config.yaml
parallel_block: true
init_std_up: 0.0366
train_tokens: 258200000
MLP neurons of a small language model. Each row is named by its layer, matrix (up: input weights; down: output weights) and neuron, and shows model dimensions 0-255. Each number is 128 + 32 x the weight over its row's rms, rounded and kept within 0 to 255. Numbers have three digits each.
After each neuron's rows, "fires on" lists the tokens most often at its 100 highest values on Wikipedia text that the model never trained on.

L7.up887:150109147102121146136168102148130123124135132123114093088126112100087073181073057133113157120171140134065140168142127097115142083113109146113129168101040132171098145133171157169125092134070113161143139159160168114146110158120142121117129124169150132077113127154141143147079148105112061115135108105160133088202109162096175166159119109172051103095154099109110149153130050154125070142090135144151052148129149160094111127177113099063087083126088153121184085127115130116151157141126136161103112151134157147109107161114137106157120124165119165234095142188179122071142099152159131120116153166090169130088079145086079179150117108117121125115212079137108131120120129134159164095090108125144164188164073117142116137125173125121157118231148127154161176041125117140154133162154091
L7.down887:163170166107122166158127187101087140141144143087164155094128127151153105078174188171142122070142102097109082136137161123111054137153133186128152120086211122126118143087132103123169118118165094104101073118099087135068105151102139053145201100115155139165174183086159141092178154148167134122131120132101143069094103102167127073102108128082138151188115122153159122112090186139094178130149162155118154115162084133109198137071135144107142148146134134115121108111169118102101111152113083091144093125132128121133131109190191117057164152067127128082218116139154130116101096093142128093178187107145094146091132113139168117154144126172192148110074118116186111111106104097163117193092163113152129112085171158118148099164115120110095099040104115128118109162154149092103112117100170
fires on: " |", "h", "ip", "n", "op", " resp"

L9.up208:121159176079122167110184212147129139145140098144129149102102101077142127137097087143184117163144176113116137105154134136138123119115171107169114169140082101170113179120124111084157126163096092123136151088171099091074146123131112126135120079168152102135168181056115075159096171116139091149128141164088147099148164143106084147152106172118075151199172170186099108152116146092121110113190198193086072168117109130149182195057118139126111189152152108076154058103131118191032097111129154128106149141161103116128126135115179153095143089123131189071167083107092062162132121123112163138111130108100141155091131188094167139128121098155167105150105120092150130120146125115184115168204110144133140117133133083131132084091145116141104118116109107093102175125101149116121121081186112
L9.down208:137173106087140112113115133115177117102145099168189129119135097112124129135112107070145169190151128194109077132100101093128082149118100156103154118083097098163168115131130094134095101176092112197120140104144087092078153091112124134133068151117149091153143151132108119132170101100090124106088134177075157129152255166141107168070128123109109141173168179202126147157118168141149155092118127188082095119124102130136148131094138167128203162061119138122120109148117141095097108117158105103100095060125150075096146122124165134133139097086173182098117096134180129143132107082143119115090162080168131147109136146163105064114100153134114079167073135114150131128157107080197137129135141189114109123179086116143164088151108097126133163155148137182123151128098104126164047145189104
fires on: ".", " that", " because", ","

L9.up194:154140139122125157097159121121096135135134095138113130113127123112119163178129050174144121149152178129111097122143143131135150092149119132179180143066114163163061122163124091052177103199100115177123096074109106103160121116152193099109107134122190109155137198099071151166094079094144182116134166155146093117168151161099107123123068174172109158152201146133140171161143158172152090132194121109149062103159146143145144157104097131148162109085138113103174083108107150156047094138096124173100185133115121158127156121095170108116127113157118148140176104078109143135124088149121140143152127147145192173129131184049078117100111062168149109115160130084106060109106127135120106162130058172084111090113130094080104115106157126155112072095094081122143148127167158081091111136181092
L9.down194:125117164084143129114126123135138141118146140171143123151123122148129122159148125105130157163143123117097157147086143136114077112105105125132114083085101154134152109151145121140110116156107129184154145150138133101138151119143122136104000136146137171090135150146081141143128124125120126140121126142114115108133255153114109142106146087147146110122143140114129129168120132140157140138136137115152083137097122126125160131127117176120123131150152121101119114108122182105138114126100160125145139131121147115121139127125110203113143124122112135101081126116102110097129088115153130141083147137125125182112099146127138006122093157091117109127096099103126132122130131105121138120135139123131080082132105126150154142144118116135092133146114102140139135142121119129154000104148155
fires on: "\n", "|", ".", " |", " the", ")."

L4.up771:118143198135102126086161139178130094113110102123029135141112133133175123118118118175150123141168206142091090168148159116152157084125132162130116128115126146157109148118097190106081149066129161092118143153109067130079078184065105164149132123103182091139161000083124145184091137151144119136146140123140131111128144178158131109136152182075136158125124096147128150091125138094186136128149158198131171172119155094157176121109069125055120144105149078173063152153100118105111154127142143185135188172109078156103102137076160101133111165108173170123187157121112141127151107123099112113140099125172125087119213123072153098151084071130135092094138099155156098112121146170165087089110125140170122170119134106141142104078093117139133075110094098083125125133100165133150132104127177
L4.down771:136106085097204151170096112068124186165141144117212123089133122147097157126141131096115126115098057119143165089103099128084099139131141104132122096144138151102146119130167074148171111171116086182131099101153195131169174088180159120134141127164094147130094255171123090064162132103142118132078117106106094152139100095083128138106112088180094095146138167106115121181133125164069124130107083066107090111155133144096101140133179126187144136148108166095176117085145116180136117134117127065107052109130160076151153118180095140119126083149082079146066091136131126116097144143154172147124146143084145168124080142203084173116164166112135163165117141099097157141135110095080154162133134105109150078128103157103110150158158142111122167144155160176131132149165115129108151156124072
fires on: "als", " life", "alth", " rem", "pis"

L7.up629:132151118099157149124131162106099141139108196156053197121109123127123103094146117088165125107139057173070176096189150139138128124186146168145141073116106144163100159077095179094095114105104152093127141173151137107133140138132148103143106093113165122159133175083119137122112160168109075180101120157102134098177094165108127104169103184116083169120146136105139063129165107132125110144103110141108117188142135168166201115170120089081151154088097111114163103099135167094201166113110150140160108122172139103091108115157146200110062077159161073089165086154153122097067103094142117188129154153094142161111178114098146200126145045130208080135087106069141160151140122113123183090142104126167090113133153136124144101134127071127069200108128153120127126152150162132139144095099118
L7.down629:116155079190113092087098154181148113144135156133067098136045125102098135119112126156170176083081165121115115049114194204131108111097099124119173148158121158077133141155133142130108120147142117179197101112163110088094152087162113154115156089132152139057100139172105146144169140119144064066157068120178095209123138145120160092087129124139199123124155198178105148047110143143132120126113140124156136113129106080103120186114107120118186145118082191097132118121150102096075129127133157145169079128084131138093154129132101103164112161144112210170110166099112097120098114131127199107201121113122148115094073149100081152079114132116150192174141139166115093104104127156128138167171157156095137092054162116120157141112111141135094117089076112130118133174138162119139132128127156
fires on: "y", "se", "os", "c", "e", "ene"

L8.up735:147158157117170164107185131132172134134085145106111122108129144143105115173097071132125087187137149079110126142120138199133126104127153151163148116102149140119148082155086153099163107169109082133148139070101047092134117158166158155125137189115100100173127152070087067171076111086095162140140159198086111081173123127091127109170081157188090094139159131111111106151103147170131115150157154186148105100133172124145116187127096139137126131140100124129116043138110082169071144110079201198118138154140105110122161106110097150152111083134152147144112103128123105139143095127090188172141177135175180189116080169099133172088107063171145107151172073092119114117110100114142106121086092141114124122110137106157133080108152090081117096168069122119203161151086147084156129121162051
L8.down735:143198161090098104084127170182112115137112163161137121110125148101096135135130063169113140177134159130098161097116086122148150144123133100166167113097122165150079153149095068109133039171127117148100154098108086105149194110144139136104056135180172171145113154127089111176112123112158159129151170180123124118144255133099104128145088123127114141115146127162171104173143184168137088132121130158118102140136162166155132188124066144104152150119158143087162086107119181185094094113093188131068160131169117139120130134130107156091125156134106127116119092110094111093093101123112136149100099140145153199110095182098092069166128098117117072136152148106144122133069169142095175141083100164067121094140103089138089074101111085149091103135085073127114173120167144129156089196189116
fires on: "|", ".", " |", "s.", "es."

L5.up241:178132130106125136151135106105149079111110158149137141088178109128157156176124139118112127132101114085120151139119143206145127163175153140114112139134115154110086177128139169087120090163122123108143159137187124128134129145148087109080131173160126155092124162196166098168118154109070104195114146111135157058127134087081212146183141149181108140099119123118179109146144126151111138133123161131129075181160159110146138137089141121123137128155091092121155167195087122069103074143067130152139112158121158086083171144065140174107096132146094103112148114118095095092112075185114169107131129089132098055111176152167131148123125126126112155156156167144173154083079138138180093125186126104077122120095201121135083163094088168108170112064130120079156064129088161152162142023082060
L5.down241:082145140150111113088149169155102178129154140104073101162124127119083113139123135158135132124134126156136143128135136065100140108074102145123151108159170100131143071142099083162134179080126120163127073113100114129096121123092144179201136087106136127138127096067083143102117130131172143096166128123091084159123150162164023105083117145110140149162149153127078158088084145129174141099142086161119175094103102143097139128167119104117116101082162168106078078046114114194153138110171121111108124108148101166153080115164139097134181113120173155170087176156151153185156198085129103110134152168123176193168094079115131109146123124167139130093087100122072122167171116142121157138058122141166135147140077154114149081140139102139067160188149146200089165126157095108081097187156214
fires on: "umb", "P", " ship", " Mar", " 2014"

L4.up46:107207130104203173144173123182153149181148146128105123075172076147092144145088107138189122105142150095114131110048159119113110106083174108224128125147141104063140168128139173143193106156117095126136088092092065088096124139115095136110110112128134192126169098096146054125122128153096122163144096138093128101228123126176128156148140162112140098186095128139154138158131211150141133107103137131110152136113137116144108157087159152174177124149094172128125101133065153145135111154164148109144106141154115107165082078155146058105153136125119135143127186175135118163156158135138149100187144128089112159063138140116086132150130059065097191117166121115152089104145133170181143147122129143075140171078168092174122053107154134100142160136117115133145085114107171144116125096170098
L4.down46:152082126137083103124100132088105109101111088126152138164096173078168108139183173126085106153124091175153128143197063130127170141167068193040107157095100138187101103133130124095069137094128164136115162144141195180174115151154165101159142116129128058124077178153134200136115144098166146110132147104189109129052123122109131092113135128142123153066172151111093115096106033110117102140139143141143084113128133124124164115157106091097098152111160080112137138141179113100112138084097106141140139123115148168059154183114147196180110112094133128129123079130115105093087099126132102151059125145157136090206122157144131146098149176186178067133095134145139162167138119089088116122164120104179156097180078165097142160150108147163110096133145159126098182151165087123170156150105132
fires on: "ary", "ual", " Championship", " Church", "areer", "reet"

L4.up313:145092144148150160129107169095041102119089170082119204166167115112191110177156169132133082139137143125108141126143137132101157112165130092129091087113086168121163158146118123114110104059160129108075112135134089138127129104123117089138103101117099151102146108140095094149129150124073163208168102147082144117166068162144135112102174118155108167142111126101126108110136093084093053109138112121130134143130168115132115141106169110092150112181080054123168152111160098098112086128089133091177146152150165128159168139167149133087138163134096137103146156034126149173117152083132128064195101128081121157137164141214107108135145076080098135130166150172140109150108113159131126193123162151180098192093107195196136180043121154158146153150198098150090125145152129129123154083098109
L4.down313:119151114108125073083154112131178167131122086166139089089096128132043122074117068129139154128116119112148120131108105130138087135110159150157169169137172099148080119092132131133176146206095121108173111125115141141151130152124142173118141155114147112138095145132153153151120126128166129051076142104172098152097167106121120115196078165126158095115155154156147119162135179166161197165127140155132143129119113135134123119156083148163085138076166192150109093108103181168134158095147101182082112125117097131091065129086103136157106084130178136157114086242150097093136103188120119179075156134161145124122078136035163109092107173182173122157066109078121132093144137116134150101121068108095136089182149074078119072190160092094081111125065141116157151122133126135102127180142134
fires on: " serv", "rom", "aving", "alk", "areer", "its"

L5.up237:149111131187147112151091128066114140084067212122146187174119101122102071122137150121165106119189150140100096139172152146143189121202162172123067076187145122076169127135108187129045126099155118107075079120108102161153146129162111144170139168114088107113161173174127152128110127181135126113115129091128113121123055063156156107109112132147095145146090102126150157083102119118120121127130177129127139166096103179121071126137127132147109105106180105171155128131157080163130110090118125119132134160101058107151125161170110143097065139139112118143150099075115142113182178109074130149138142109143151126130149101111097141148094108106170136130078088116193138133186105177154107084117162094176148165127116118095130119141153163123108146161144138135149101136089163134046255140094092
L5.down237:095153134064110133071151149183111125126161091140125108087127156148144171147121104132104174173101099105164149127097127085101076131048104110159183184064133124178104116131164090098189111170105118134166176122158145128124121116098148116090078078141134122137114114078141112094124133086107160167133161189117144139113189212107117120169106128138155108117166152141140082176147158174136114134125076156153150110146180085161200140101144105100138144142079121103118094141076132089125104164142145161118105108186197126111122080101172112133192114142144141072120151181126116159090081146173141127115090124130115133143103169151145053101140122134090131139154166142079135123080186115126126179126100158081072109108156152162134129129110086141122114099097101128112162114169089119204000101179131
fires on: " cons", " Sy", "omen", " is", " sy", "-p"

L4.up925:160110144102146112121170156136105097065119115122095155164158098139126133179169178131098103177121077113146150140120144134146189086134099152077136136114111142111140136144183132086167150104112151134154170116154151135104112145128126107094115108112169228149150162113133133107105116085057144141149058157144141060161125168182104119129089134199089148155115091149155096126154141114162073147072122136118131130115167110139076095163148100080075110139122096133111148091112078118112197138117134100128031113174102093103122132184199112119151136146110176172126139038117107154138164125141130095201114187108076156099141138129101086180143051083108157144126150113104010161083132117156138182113160157115119189115089149163168104097120136168133137109147062131133146146163162152141132135123158
L4.down925:126156125160104137114124129099166126179126166142141114055119186134143112061046076103151127110130172101143096133125129136100098207145182115223112145121138085128083123133059127152084114136160109106073101152088106123152163131110126104153086101148094078099126087145117143136120126143189106137100159116101119191108175110097126111156159132074186102094152140120092140134118130154128178144181143136132134123128126131126155144103085167163171162114166162124127068136141188161130080103121120163137198158128133170138157147089072186142119112113140079087139141227133146117097107122141120152058167099164163113148109134114136175071069194142171119145123129136183200079182119139123126070175066075136097098154171135102081157123147099089101089140101140121134093145107102098122164108144069
fires on: " them", "rom", "ivision", "its", "ches", " they"

L4.up622:113137120160169174138138112075108095144084113125142185099116137105074103072104159114187137167144085142081150144127155121140119155133104105113070172130134090115157142128121159157128077097082225151090138056114147165102085140137094180163155112126140183149081075091120111161101170125131097170106154105127126100122100117137157147198164118140169137093144154093144101118144160139101109166092127121138101151108179122140101100135131167179112180134074104141136080180148143147109108133083076107108107110090113086103154161186119185150059091037127129118118090177073158162052149074111153145130159150097090118068155102058158135207107154179072147120133088181151179080142154156099137117124077152143109187100150088107141168111137126086137159096148160089146127124153117133150132096128143
L4.down622:121128163084055048112106127132149152130154162133093095122138107131179162177157108144083105083111151120205124133129083119091099081136156150155166090123139137156089118135148095081113176160175042050159122147150083108111132127113149085104125140125121078109176199140106128121116096123134139091127140165105116186138205148123090105054084111118115116155128070131128147148100126119185121108145178140097164127159094148107134145127134111068152085116191128108116186098085084112130165133151162127160163146167100143167093079068167071110186173197150115131150147095195120092211107177119102105157110127151168153150096160151119128083163108123185104144123146075096070141100099142156148148138176114119178077157121165121137096152112138166082130158096085139128123152092172138085130147131110
fires on: " when", "hen", "omb", "ge", "oman", "other"